{"vocab_size": 2048, "tie_embeddings": false, "init_std_up": 0.0523, "warmup_steps": 200}
MLP neurons of a small language model. Each row is named by its layer, matrix (gate and up: input weights; down: output weights) and neuron, and shows model dimensions 64-159. Each number is 200 + 20 x the weight over its row's rms, rounded and kept within 0 to 999. A neuron's up and down rows have the sign that makes its largest values positive.
Before each neuron's rows, "fires before" lists the tokens most often just after its 100 highest values on Wikipedia text that the model never trained on.

fires before: " the", " ", "ed"
L10.gate149,181,176,186,193,195,206,214,211,206,173,151,197,199,206,183,186,207,187,182,164,203,231,200,204,197,199,231,221,239,236,224,217,243,202,197,195,211,182,191,165,199,183,196,224,202,206,243,182,171,224,174,200,190,229,230,217,191,195,195,210,190,216,188,220,218,215,199,231,215,190,230,172,187,157,165,211,238,190,211,220,173,237,189,212,195,180,218,200,211,174,194,168,199,246,219,210
L10.up149,208,197,207,194,173,185,209,201,205,144,217,212,189,197,199,210,160,242,209,194,206,221,211,188,173,202,200,219,224,191,211,178,215,243,199,220,195,172,203,196,190,212,227,165,231,214,217,224,207,220,206,212,258,213,212,191,189,199,233,214,222,191,200,205,232,179,191,201,170,239,202,201,236,191,224,237,197,178,171,215,170,216,225,197,187,218,176,207,212,210,182,191,222,193,201,199
L10.down149,169,164,163,185,223,187,205,188,197,205,178,199,204,183,199,208,207,219,222,192,218,186,187,197,198,202,178,185,184,166,198,198,189,203,222,173,196,223,201,195,198,204,177,205,231,182,182,148,214,205,196,146,206,195,172,231,182,186,206,203,208,173,189,192,224,217,167,190,193,188,184,218,199,207,198,185,199,164,169,229,230,203,199,200,244,214,227,187,207,170,162,179,174,191,205,190

fires before: ".", "E"
L10.gate465,213,185,162,204,194,227,227,195,216,186,205,218,194,198,175,216,256,201,201,191,166,195,175,205,215,226,222,185,216,172,218,200,186,211,232,218,205,225,176,219,164,191,228,234,215,215,178,202,218,216,192,177,190,203,158,192,181,198,160,189,179,222,202,203,186,217,211,196,190,209,193,191,200,213,209,222,218,190,184,183,206,208,234,178,193,199,212,166,207,253,188,169,196,186,226,243
L10.up465,231,235,208,191,211,155,206,227,216,199,210,195,193,178,219,174,215,173,188,193,223,190,204,165,170,163,200,203,180,178,231,224,204,205,211,221,247,185,220,185,188,200,222,260,208,236,192,191,202,228,202,186,193,210,206,198,204,226,198,245,228,182,197,196,206,235,208,187,226,222,204,181,206,200,213,209,192,162,177,170,209,206,212,190,198,228,169,214,184,231,217,180,214,189,204,215
L10.down465,194,191,219,202,149,183,174,199,199,173,192,183,193,188,212,222,203,155,186,187,212,193,188,208,178,192,196,170,218,215,150,162,191,184,188,209,219,181,228,209,238,207,209,170,199,192,221,189,200,180,200,209,220,172,209,233,191,202,209,219,214,181,181,203,200,209,184,205,214,250,189,174,182,198,215,218,209,167,180,179,176,211,201,229,199,188,197,204,185,204,223,195,218,210,204,167

fires before: ",", " he", " on", "o", "y"
L12.gate487,209,187,181,222,165,156,187,203,224,217,153,222,217,228,222,191,198,191,207,230,189,193,181,236,167,221,197,191,188,199,199,193,182,224,222,160,174,193,213,226,187,220,176,191,214,188,211,197,180,194,198,188,193,177,167,186,223,207,196,179,210,188,201,184,222,209,196,176,154,199,238,203,207,206,200,212,200,182,203,193,183,173,183,180,209,196,187,178,143,208,177,206,147,211,173,162
L12.up487,220,211,217,179,185,240,198,183,172,198,191,225,194,205,206,166,219,214,203,229,211,198,230,218,176,206,174,181,210,189,223,164,237,191,166,197,201,199,215,173,215,220,209,222,194,192,208,238,194,208,226,238,206,217,166,200,223,202,223,189,211,241,182,210,171,209,199,205,222,214,219,197,223,202,199,222,226,192,160,220,203,188,179,230,227,197,212,209,226,171,210,195,208,230,203,234
L12.down487,202,185,165,225,190,208,217,223,210,235,248,225,231,223,192,236,198,253,212,188,205,210,210,201,223,213,222,198,181,209,201,208,212,219,228,226,229,203,178,216,206,203,187,209,160,180,168,190,158,188,168,203,193,182,216,188,186,206,160,207,188,225,172,192,181,195,179,185,208,179,206,227,220,185,238,192,201,209,242,220,199,190,233,190,171,220,190,218,181,188,213,195,209,223,158,205

fires before: "ment", "N", ","
L9.gate348,156,211,190,242,182,226,175,200,216,160,196,176,196,187,192,197,218,202,189,226,213,217,199,191,186,188,193,180,166,206,206,214,190,226,168,192,170,199,168,202,209,203,225,189,167,207,202,205,196,206,197,206,208,168,163,158,217,176,204,252,211,207,201,221,186,207,199,206,202,214,206,193,181,208,229,193,137,235,192,187,181,191,204,206,167,209,201,203,153,223,193,204,201,205,209,208
L9.up348,187,211,191,195,211,183,205,202,186,213,224,180,207,200,205,209,228,171,191,215,215,209,214,204,184,176,177,190,183,197,175,164,177,202,194,204,210,171,199,182,205,184,234,194,257,194,206,215,174,204,240,229,192,187,199,223,224,183,209,202,182,180,195,181,162,199,209,199,179,236,196,226,187,188,210,195,209,212,230,204,238,190,214,224,205,174,171,166,173,192,212,188,182,163,212,194
L9.down348,213,193,179,252,179,205,213,199,151,178,191,201,203,210,189,181,179,203,227,162,175,221,162,214,201,228,190,196,195,197,188,182,200,235,199,172,223,178,186,222,199,198,217,217,174,199,197,202,193,198,203,238,162,181,226,190,188,185,179,232,195,216,196,227,200,185,213,145,181,222,182,194,236,208,180,195,209,198,202,206,203,191,183,204,186,197,204,195,210,226,196,224,202,181,187,175

fires before: " to", " by", " in", ".", " as", " for"
L8.gate500,227,242,196,231,180,181,203,184,187,201,155,207,208,203,196,230,179,225,205,201,194,150,228,220,211,176,196,226,218,205,215,211,220,190,203,193,206,223,213,204,222,207,194,202,208,208,197,208,169,169,191,157,200,194,213,207,167,204,218,196,195,181,216,171,191,196,186,204,248,188,215,179,184,219,228,228,176,191,216,246,189,189,210,173,194,186,202,203,216,227,182,151,173,198,198,195
L8.up500,213,195,165,218,187,225,204,191,183,211,202,203,214,230,198,239,187,199,195,218,200,177,184,196,200,216,181,205,208,200,212,173,217,164,203,168,216,204,200,194,202,204,220,174,173,179,220,189,170,229,177,235,221,224,203,182,186,195,186,168,214,169,216,196,178,220,201,140,216,186,186,187,211,213,204,198,163,198,176,220,189,214,222,156,182,195,192,207,215,224,197,190,217,198,208,192
L8.down500,230,190,171,212,192,211,192,193,241,187,232,212,202,197,184,192,212,207,237,210,230,226,218,178,192,213,196,179,202,202,208,196,180,185,173,171,226,181,193,184,170,228,212,203,198,176,182,180,218,219,191,222,189,184,234,197,185,209,188,186,190,222,223,171,210,177,190,185,195,196,216,218,222,191,181,182,216,245,206,260,177,219,211,209,204,194,212,212,170,178,186,178,179,191,174,211

fires before: " ", ".", "′", " |", " 2", " ("
L8.gate498,189,211,209,204,224,227,218,159,198,192,196,192,183,202,205,169,181,196,204,220,177,185,195,181,209,208,215,188,227,229,191,186,204,202,202,189,174,186,190,245,206,192,184,235,241,232,186,183,215,231,219,204,214,178,178,224,169,199,189,223,210,185,189,192,220,222,196,208,204,234,202,216,209,205,208,252,188,163,184,186,212,209,182,226,177,176,173,227,184,192,205,179,229,199,221,194
L8.up498,213,202,186,186,175,178,192,182,189,200,184,215,188,209,151,223,170,168,251,216,180,224,208,221,186,205,206,228,208,197,175,220,193,205,225,210,255,201,214,210,185,229,197,198,239,176,221,253,192,220,204,185,200,198,213,210,240,210,166,174,191,195,232,186,214,170,181,193,199,190,191,195,184,202,179,227,213,192,161,192,197,182,208,206,229,203,191,173,180,180,170,219,201,174,243,183
L8.down498,167,199,191,211,220,201,181,210,187,216,234,181,217,197,149,203,209,223,208,228,186,221,193,241,212,170,158,206,209,179,175,196,189,217,204,183,205,187,200,201,212,224,206,205,220,210,228,210,209,216,219,203,185,191,186,210,237,217,211,202,193,176,214,202,190,205,218,215,196,227,187,238,185,201,157,197,217,225,213,163,200,177,238,245,214,194,208,212,175,256,189,190,201,159,185,212

fires before: ")", " (", " |", " (1"
L12.gate326,236,194,206,229,206,206,212,185,234,224,203,186,226,196,233,202,193,193,180,205,220,176,191,181,204,232,188,202,217,175,240,224,214,236,197,212,192,221,189,243,173,201,189,180,203,199,166,200,196,206,183,183,224,173,197,183,195,205,212,189,191,201,200,183,228,189,224,212,216,210,202,186,204,193,196,208,175,205,208,175,178,186,201,181,212,202,227,215,171,221,168,188,231,180,221,171
L12.up326,261,188,196,203,209,189,164,207,219,186,194,219,215,197,207,239,201,184,162,247,190,179,194,210,181,225,214,217,158,208,214,239,190,245,200,210,181,192,201,201,159,187,156,189,216,185,163,217,189,223,222,198,188,197,208,185,205,229,168,209,201,212,198,165,211,216,184,206,210,173,216,169,187,173,189,233,201,246,194,193,233,194,198,225,194,195,177,191,198,220,265,199,200,199,181,184
L12.down326,186,207,204,235,210,204,176,222,183,219,170,205,209,162,227,204,220,242,214,185,202,191,171,177,214,250,188,206,217,206,197,210,230,216,187,204,202,195,195,199,219,181,220,217,194,222,202,172,166,226,231,196,188,179,185,208,231,195,213,229,192,237,218,203,214,189,214,214,208,161,225,193,183,217,229,164,181,194,196,225,197,192,217,200,177,176,201,217,231,174,174,193,184,192,239,198

fires before: "y", "ur", "ci", "ce", "n", "ph"
L3.gate164,217,195,180,221,216,206,232,176,192,177,186,162,194,191,225,206,192,193,203,191,221,195,165,194,238,199,195,205,204,196,180,215,232,220,212,186,211,196,188,207,200,167,216,184,197,206,211,188,207,194,245,219,194,168,184,180,176,177,208,205,190,216,207,173,230,208,194,125,201,227,218,196,194,181,213,219,189,236,213,202,170,203,169,216,218,188,202,177,159,176,181,167,165,228,195,224
L3.up164,226,176,178,208,227,174,201,178,209,194,217,195,192,189,202,233,219,209,173,226,199,214,169,223,230,165,219,224,225,184,190,236,234,169,212,214,208,226,210,193,164,168,196,189,219,212,216,183,193,222,227,198,179,181,172,188,139,168,226,188,183,209,227,182,180,212,210,164,199,192,193,210,217,211,202,209,208,216,184,216,217,204,179,215,192,165,209,193,182,163,171,187,199,245,164,226
L3.down164,221,187,212,177,189,186,171,211,209,225,199,202,180,200,210,206,222,231,158,240,183,214,208,205,199,219,196,212,193,199,190,225,177,169,186,232,195,235,198,171,180,218,151,197,208,156,216,192,187,193,189,206,201,203,189,244,186,191,178,186,190,202,203,197,178,194,178,205,220,226,197,200,204,183,209,172,217,184,182,240,219,196,247,173,171,195,218,201,211,199,180,198,193,173,195,203

fires before: "s", " "
L7.gate365,173,193,181,166,184,165,185,204,185,217,219,206,203,233,199,219,201,200,217,210,193,198,204,185,202,190,177,197,207,214,186,202,213,215,221,225,186,200,156,195,236,190,186,216,175,200,157,206,215,140,222,202,188,167,232,184,195,227,177,166,214,206,226,203,238,209,220,211,178,168,168,220,171,173,172,206,204,228,180,150,197,162,202,225,196,215,171,197,233,190,212,174,180,192,218,202
L7.up365,205,196,213,226,216,179,190,182,202,224,203,197,198,179,195,204,210,231,178,200,203,163,187,152,199,183,200,240,229,218,184,196,205,203,210,201,195,167,187,210,189,205,209,167,209,205,199,201,193,188,240,195,208,169,192,190,236,180,200,170,168,191,217,217,245,195,206,202,202,187,176,196,188,194,171,205,219,212,211,222,177,183,191,197,178,204,217,198,233,180,213,178,209,199,205,194
L7.down365,188,226,182,177,221,203,156,222,231,177,196,195,187,207,182,206,193,199,222,226,220,206,220,215,202,234,203,230,198,193,190,203,199,180,226,214,199,230,192,210,217,208,201,200,198,169,208,195,222,188,167,212,202,181,201,163,207,209,191,220,170,208,236,185,174,204,206,211,227,204,204,209,230,194,189,181,195,181,160,224,188,228,202,164,204,204,213,179,180,222,203,178,213,184,197,198

fires before: ")", ").", "–19", "–20", "–"
L6.gate358,171,181,200,252,194,198,195,170,194,193,190,229,167,205,192,187,202,187,203,174,212,180,226,223,207,223,204,203,217,204,227,200,222,188,208,192,210,196,215,196,160,229,204,226,212,193,254,189,170,189,203,218,193,182,168,211,216,186,224,227,180,183,189,221,225,194,187,190,199,204,233,186,186,171,208,230,201,195,194,222,175,222,205,227,209,181,201,241,193,211,189,220,189,213,189,205
L6.up358,176,205,186,220,197,182,188,192,188,169,196,243,170,189,211,208,211,164,197,207,179,181,167,183,206,206,208,178,197,215,244,222,246,181,174,216,210,201,183,184,213,226,164,196,225,202,217,218,209,198,194,206,194,186,187,210,202,181,176,223,205,194,215,189,173,155,190,179,234,219,221,192,226,198,160,194,177,184,199,234,161,226,177,204,205,208,195,234,180,214,206,227,178,214,173,203
L6.down358,202,181,183,223,185,182,183,225,211,220,239,169,197,209,158,149,151,233,195,198,200,166,178,206,189,199,200,209,163,211,197,222,160,189,184,149,208,203,185,217,244,206,225,205,223,198,183,216,196,216,215,200,159,218,204,207,217,189,209,225,228,246,203,173,196,223,170,189,158,203,192,216,207,193,216,176,157,211,180,218,177,189,192,201,206,220,175,168,191,235,180,189,195,214,173,206

fires before: "|", "ally", "ed", "|---|---|", "w"
L12.gate374,206,178,159,222,189,208,177,213,196,189,209,165,164,214,217,186,195,171,214,199,209,227,221,207,192,174,189,184,220,184,174,209,192,202,228,236,190,220,167,201,221,205,197,222,203,179,199,197,199,211,204,163,183,212,192,198,189,176,216,223,205,217,185,167,169,195,202,229,203,240,255,230,191,202,215,207,190,217,162,219,210,202,186,201,227,188,234,187,229,160,194,191,210,190,181,176
L12.up374,201,212,195,214,235,178,197,230,230,154,189,238,162,205,152,196,181,207,181,201,218,216,176,175,203,219,221,172,189,203,201,206,210,208,200,190,189,165,201,162,185,192,216,164,173,161,217,204,199,188,233,204,240,167,197,155,215,175,194,237,186,169,170,173,226,200,194,216,191,184,181,172,195,208,190,190,204,179,208,196,185,196,214,203,198,169,230,186,198,192,159,165,222,184,238,197
L12.down374,139,209,209,186,195,183,185,187,222,217,190,199,211,228,220,208,228,187,204,210,202,170,194,187,195,231,182,195,212,220,208,212,189,234,158,206,201,220,234,221,223,223,166,203,182,226,205,203,202,217,228,215,233,224,184,170,231,240,193,200,191,161,194,196,213,173,210,206,221,202,212,178,189,178,182,216,213,213,179,225,195,196,196,231,186,188,229,172,186,192,144,210,200,208,171,200

fires before: "al", "ed", "il", "ing"
L3.gate132,221,172,201,202,235,167,214,211,138,151,219,158,225,184,175,191,187,211,188,212,216,201,205,220,221,201,214,188,238,169,217,221,223,208,195,168,193,247,213,136,219,201,194,216,203,191,201,215,190,238,212,185,192,224,209,197,196,173,233,185,195,217,218,189,179,201,209,195,204,196,221,187,195,206,188,208,232,207,228,187,186,206,219,182,184,189,184,159,201,187,238,232,190,208,189,175
L3.up132,226,160,214,206,197,209,184,172,220,201,211,223,228,203,228,182,199,226,194,181,209,178,211,160,194,222,225,199,208,197,190,173,179,214,204,210,217,184,168,214,176,167,184,194,175,182,188,219,212,213,233,185,203,196,193,180,209,245,198,180,219,198,207,222,227,211,231,223,205,205,166,201,195,185,167,195,180,200,173,160,176,193,213,221,171,235,205,194,216,169,171,180,184,167,211,214
L3.down132,228,201,190,204,192,216,202,203,222,216,200,197,212,240,219,170,214,185,229,163,232,185,218,192,188,209,204,225,195,190,213,194,206,226,158,201,197,191,214,226,214,171,199,208,175,228,185,180,197,176,228,190,217,234,177,161,202,231,198,175,175,218,221,187,211,167,180,207,223,186,190,170,175,202,202,178,173,189,227,212,270,219,182,173,223,198,217,194,192,155,143,193,197,213,195,228

fires before: ",", " the"
L9.gate354,177,182,195,212,218,213,190,209,207,142,203,154,248,228,191,193,228,247,195,190,200,192,176,163,221,189,210,169,218,209,215,189,199,215,173,193,186,203,201,188,177,177,240,196,222,219,204,191,194,202,212,220,220,197,213,238,185,194,194,181,195,204,178,199,184,221,215,204,192,176,214,218,190,186,208,235,229,207,192,238,187,187,168,203,203,153,210,170,195,214,197,215,251,214,191,222
L9.up354,192,216,160,168,206,161,186,204,207,178,191,178,221,234,206,202,207,200,228,194,175,207,164,185,212,201,188,193,208,183,185,228,190,221,177,189,167,186,185,199,195,208,191,212,193,203,198,207,199,219,208,238,197,202,204,207,205,182,166,198,177,175,183,176,209,203,168,214,217,181,232,243,188,211,187,223,218,201,238,241,194,190,184,198,184,170,202,193,206,182,227,207,209,226,194,210
L9.down354,228,232,206,231,175,181,205,166,177,187,193,201,188,218,193,207,186,228,169,181,189,228,183,195,210,216,184,201,234,194,179,176,217,213,196,141,187,198,159,180,193,199,209,203,173,215,197,200,224,200,194,210,183,185,162,188,175,199,170,205,204,203,194,218,220,219,192,170,168,220,195,226,205,205,199,194,202,170,242,203,192,185,192,225,160,188,160,183,227,234,231,208,190,225,187,189

fires before: ".", " |", ","
L3.gate160,199,232,206,166,218,188,197,175,148,184,169,191,198,201,181,218,216,169,190,181,194,176,196,190,232,180,197,182,202,204,181,210,192,201,197,187,206,166,184,210,214,197,229,239,206,240,219,169,192,199,227,194,195,199,191,225,191,190,215,212,232,214,212,212,218,201,195,214,221,190,201,209,172,159,227,243,192,208,214,179,198,195,183,199,199,221,215,201,192,173,181,207,238,185,232,150
L3.up160,238,190,209,165,181,196,211,192,164,168,196,194,183,227,201,201,178,185,208,179,208,207,215,195,196,195,208,200,217,199,201,170,210,184,184,210,178,195,228,210,205,186,213,206,231,232,210,202,198,223,243,217,170,230,200,197,212,193,226,148,170,185,204,217,186,231,207,203,175,197,207,210,178,189,222,205,218,215,200,215,223,203,230,170,192,175,212,221,149,235,229,221,217,190,228,188
L3.down160,232,226,196,211,207,199,203,209,227,193,225,190,201,234,173,189,157,199,199,193,212,223,205,197,193,203,185,188,208,219,192,171,223,195,200,146,181,188,204,229,183,184,207,210,200,205,200,196,200,243,193,226,195,209,194,205,207,184,212,190,191,173,191,199,176,205,206,197,190,195,165,231,220,194,186,205,224,192,229,234,220,193,234,215,181,156,184,198,175,224,212,200,196,169,191,209

fires before: "ce", "ci", "t", "te", "der"
L12.gate400,206,188,180,235,177,208,199,191,251,200,226,163,213,215,172,175,214,191,203,181,209,167,201,198,205,189,219,228,185,185,175,183,190,192,203,220,165,228,196,190,178,163,176,237,183,197,263,200,189,206,208,190,187,186,173,216,197,220,180,174,194,210,177,213,195,168,182,170,192,189,208,237,218,191,189,185,239,199,230,214,176,230,187,159,224,188,209,237,191,217,211,223,205,192,199,204
L12.up400,187,159,205,194,184,171,186,210,197,188,185,200,208,214,175,200,195,164,213,203,163,165,198,178,190,198,225,189,188,191,201,188,210,195,202,198,195,196,211,197,209,183,188,191,199,222,141,171,214,220,218,186,200,187,195,165,199,220,190,220,189,251,156,191,184,163,170,223,189,169,215,202,197,165,187,189,176,198,220,221,211,212,233,193,225,171,204,196,205,228,190,194,213,215,213,187
L12.down400,225,147,213,176,176,193,203,179,191,195,184,227,223,214,220,203,213,194,180,201,220,202,174,198,184,205,199,173,199,218,232,224,201,241,167,193,195,206,191,244,208,201,192,174,225,202,213,194,211,189,194,165,188,215,224,194,217,216,187,157,211,178,185,184,207,196,202,165,177,208,171,222,174,170,207,216,177,201,223,275,167,179,213,164,182,214,193,216,207,204,204,192,169,210,214,248

fires before: "d", "s", "ni", "x", "les"
L12.gate179,157,200,213,186,186,203,195,188,219,190,176,181,205,191,197,205,166,194,172,163,211,196,154,149,224,161,228,178,175,165,189,222,187,184,206,186,221,210,165,193,188,147,209,233,231,224,219,192,203,200,210,187,193,192,194,179,173,193,187,203,222,192,205,193,193,219,181,188,175,203,218,229,220,205,225,172,185,179,195,221,253,214,231,204,192,212,201,169,192,195,179,179,225,186,187,225
L12.up179,179,205,194,192,224,192,176,195,175,204,193,225,217,199,210,204,207,189,174,206,225,178,209,212,251,205,195,184,162,156,185,207,212,193,203,187,172,176,195,199,219,195,235,218,206,203,233,193,172,189,245,197,173,172,198,168,200,154,215,214,194,199,172,212,203,199,155,221,194,195,220,193,179,163,236,192,187,171,191,218,198,210,204,207,219,230,201,208,215,173,220,187,252,203,204,187
L12.down179,163,204,208,192,207,207,201,189,213,214,166,155,180,176,213,190,161,212,222,181,215,196,180,224,233,216,210,194,218,152,194,211,209,207,188,178,187,201,181,196,211,175,179,197,211,199,199,200,203,225,200,167,209,185,188,191,189,191,176,179,214,169,210,246,190,211,187,189,207,207,185,186,168,223,215,210,209,176,205,262,207,217,197,227,158,201,231,203,206,192,203,209,195,202,207,173

fires before: "ci", "vi", "ot", "al", "und", "il"
L10.gate207,209,177,224,234,192,200,220,213,195,182,212,198,207,186,196,225,220,190,209,247,172,223,238,187,219,191,175,218,160,185,172,208,228,199,184,241,175,190,214,150,218,199,180,174,180,162,225,201,201,191,220,203,168,187,221,204,199,208,168,197,187,215,190,187,169,217,204,216,215,179,201,192,196,208,174,183,196,185,206,204,170,215,195,199,159,207,220,193,204,245,196,190,196,168,196,167
L10.up207,175,200,164,173,244,169,181,241,206,213,186,186,218,218,223,191,209,201,217,207,172,235,202,207,217,207,237,164,203,181,225,200,204,202,205,189,185,185,184,194,209,182,227,208,210,202,221,195,203,199,195,179,192,166,233,213,195,175,185,199,193,221,183,212,174,195,270,173,208,192,216,172,184,177,204,171,234,224,183,225,177,212,197,214,185,216,157,182,201,243,208,206,220,188,177,222
L10.down207,210,185,204,207,195,180,186,171,256,186,209,193,199,149,188,198,186,201,207,211,202,185,208,219,209,171,176,177,224,203,220,181,152,213,195,185,198,186,139,197,185,211,201,159,210,221,203,201,192,219,208,187,192,227,199,225,191,200,210,211,225,225,204,205,218,208,167,185,189,210,189,206,162,224,179,223,185,233,201,254,198,210,167,203,205,227,180,180,154,218,198,190,163,174,153,259

fires before: ":", " |", "s", "y", "er", "|"
L10.gate15,214,163,207,200,196,196,196,196,217,185,220,207,223,214,186,228,215,204,189,219,200,164,181,174,233,176,209,197,200,243,189,171,212,196,221,200,161,158,199,185,193,218,197,209,220,210,195,213,188,202,173,193,204,214,209,180,233,184,168,175,206,176,213,162,188,213,202,197,197,207,189,211,197,170,184,219,212,214,209,201,217,209,166,186,207,204,183,190,224,205,193,215,191,177,229,177
L10.up15,247,211,166,218,230,175,202,169,207,191,172,225,190,226,193,203,189,221,196,233,221,224,226,169,186,168,190,199,184,174,199,174,183,210,192,220,232,196,206,214,208,193,227,201,230,193,223,203,204,205,212,205,196,200,184,219,204,181,229,187,187,207,205,230,198,206,177,205,193,206,180,192,222,188,189,169,232,226,235,174,160,215,197,208,248,208,218,200,190,190,251,203,200,223,189,194
L10.down15,215,170,202,165,194,209,216,206,203,223,200,179,186,218,197,226,209,204,215,173,206,206,155,190,200,214,199,179,186,222,174,226,174,195,180,240,231,180,187,200,207,191,227,190,239,191,229,218,218,193,193,170,182,199,206,168,186,198,177,200,199,179,227,166,180,212,201,218,187,205,198,162,182,209,214,183,217,201,198,249,201,207,194,173,199,212,235,189,218,196,204,204,173,168,154,203

fires before: "y", ":", "ies", "ta", "-", "ed"
L9.gate266,153,176,175,170,204,214,184,230,215,226,209,191,234,183,210,188,201,227,194,206,182,175,179,200,190,193,197,229,205,194,202,208,160,216,198,194,201,238,183,211,158,188,187,214,209,207,238,193,168,194,201,167,211,183,169,201,215,214,189,190,185,212,223,209,218,218,208,229,215,178,221,215,206,173,166,225,187,218,192,211,217,191,190,227,211,207,195,217,208,222,194,166,186,197,206,174
L9.up266,177,218,188,184,196,203,184,186,226,215,212,237,230,194,230,192,204,182,201,216,200,197,225,231,193,217,226,221,200,206,164,209,175,223,255,189,170,202,215,191,149,254,169,225,190,215,221,204,194,238,182,224,181,210,172,203,216,198,198,209,176,164,209,251,183,180,195,174,196,178,211,225,210,233,180,208,214,214,224,174,140,182,198,223,176,176,211,255,224,172,187,184,166,201,188,192
L9.down266,199,208,181,188,185,202,176,182,220,219,188,215,179,214,252,158,214,218,205,201,206,240,192,247,208,221,175,209,192,213,192,203,181,187,226,189,200,176,208,199,198,238,173,214,189,237,222,195,201,193,173,188,192,190,217,171,189,205,190,193,244,184,203,213,210,221,209,225,194,222,210,190,189,182,205,203,169,187,232,181,185,195,208,213,206,202,232,149,241,189,256,215,216,176,187,197

fires before: "ed", "s", "d", "ly", "ta", "ing"
L9.gate285,184,213,216,189,208,194,174,201,173,221,222,220,208,209,202,211,195,225,211,192,191,195,217,212,196,188,156,211,208,176,203,202,231,179,188,218,169,198,210,206,198,187,211,197,185,187,231,234,184,211,195,200,161,185,225,203,202,183,219,200,212,177,217,188,186,210,181,231,202,192,167,222,198,217,222,192,178,208,220,232,189,190,156,165,200,203,199,216,185,202,216,227,161,226,196,200
L9.up285,193,213,206,206,171,187,225,220,177,184,175,202,198,205,234,211,196,182,211,204,208,202,211,182,187,235,184,240,218,193,195,218,238,190,207,223,190,215,203,184,148,186,170,228,197,195,163,196,250,168,177,188,212,187,203,207,203,204,185,212,217,193,186,209,218,208,173,214,193,186,194,200,173,231,185,169,190,198,166,190,173,213,193,207,235,185,185,199,196,210,201,227,198,182,215,215
L9.down285,198,178,203,233,220,200,195,217,186,208,205,216,218,179,206,192,200,234,176,187,196,194,176,181,237,187,224,200,195,181,218,192,177,198,194,185,222,201,162,216,213,210,203,177,218,201,241,196,154,221,234,234,202,201,216,190,200,201,249,211,163,180,215,208,188,186,224,230,210,195,181,212,216,201,201,223,195,164,158,202,235,185,163,187,201,189,217,161,186,200,164,168,176,214,199,179

fires before: "|", " |", "S", "G", "O", "W"
L12.gate97,215,177,197,209,191,197,188,206,241,201,194,181,173,239,227,197,239,222,216,207,206,166,184,180,206,178,197,189,178,199,168,169,184,242,193,214,203,223,203,223,225,200,183,187,235,201,197,216,197,177,191,198,169,173,204,197,219,204,199,199,203,176,197,213,224,208,205,208,215,198,196,200,226,210,217,185,182,230,199,203,193,223,159,216,173,187,215,194,205,273,192,190,190,195,195,200
L12.up97,183,214,219,178,195,194,152,221,183,176,217,188,155,212,188,157,207,209,185,172,206,198,198,233,180,145,202,186,193,215,200,230,185,184,206,202,220,177,209,185,215,229,195,236,231,236,231,183,204,203,185,204,207,214,147,205,203,175,224,158,224,213,208,200,193,215,212,181,220,230,202,198,192,187,171,199,192,202,178,207,207,204,180,166,239,165,226,172,230,215,217,209,207,196,219,226
L12.down97,182,180,183,202,201,225,206,218,221,188,206,186,169,167,221,194,188,201,214,188,243,216,200,204,201,196,213,220,227,236,175,214,214,222,185,212,218,225,213,215,206,189,190,208,233,164,216,222,227,172,192,208,213,203,199,197,183,157,193,250,189,202,197,184,184,224,212,174,198,190,190,169,168,198,188,180,227,234,227,225,230,205,174,215,184,197,213,233,184,209,219,203,185,212,157,172

fires before: " |", ":", ")", "s", "ed"
L12.gate68,177,211,195,186,230,215,222,200,214,205,195,193,206,193,220,179,178,228,179,228,235,190,202,159,176,156,231,194,211,207,179,199,225,240,213,202,213,188,158,186,210,203,170,214,216,227,195,239,223,204,194,169,172,167,216,170,209,184,195,169,231,219,206,196,198,186,223,219,212,178,198,200,190,232,176,199,193,180,188,165,151,194,180,206,193,185,172,195,158,193,181,187,226,184,227,200
L12.up68,187,204,168,204,205,215,181,171,204,205,237,188,220,207,231,195,201,190,205,211,169,197,167,164,212,205,226,190,201,183,177,205,212,203,191,155,213,193,218,240,194,208,187,173,217,186,215,203,212,175,218,181,182,191,189,202,201,212,184,215,226,221,200,174,213,193,248,175,214,214,187,196,200,183,194,198,190,216,255,163,184,195,215,204,197,218,225,196,225,195,226,190,207,207,240,199
L12.down68,220,202,236,196,210,181,184,183,215,204,183,209,206,189,195,195,208,209,198,201,208,167,215,193,189,168,152,203,213,215,192,196,205,189,212,188,200,207,182,238,212,188,221,218,189,164,228,229,190,208,234,232,178,183,178,222,223,217,230,223,181,226,203,188,195,168,221,210,236,218,195,180,176,193,192,196,188,177,205,160,178,185,213,194,217,211,196,168,201,212,200,177,207,172,181,184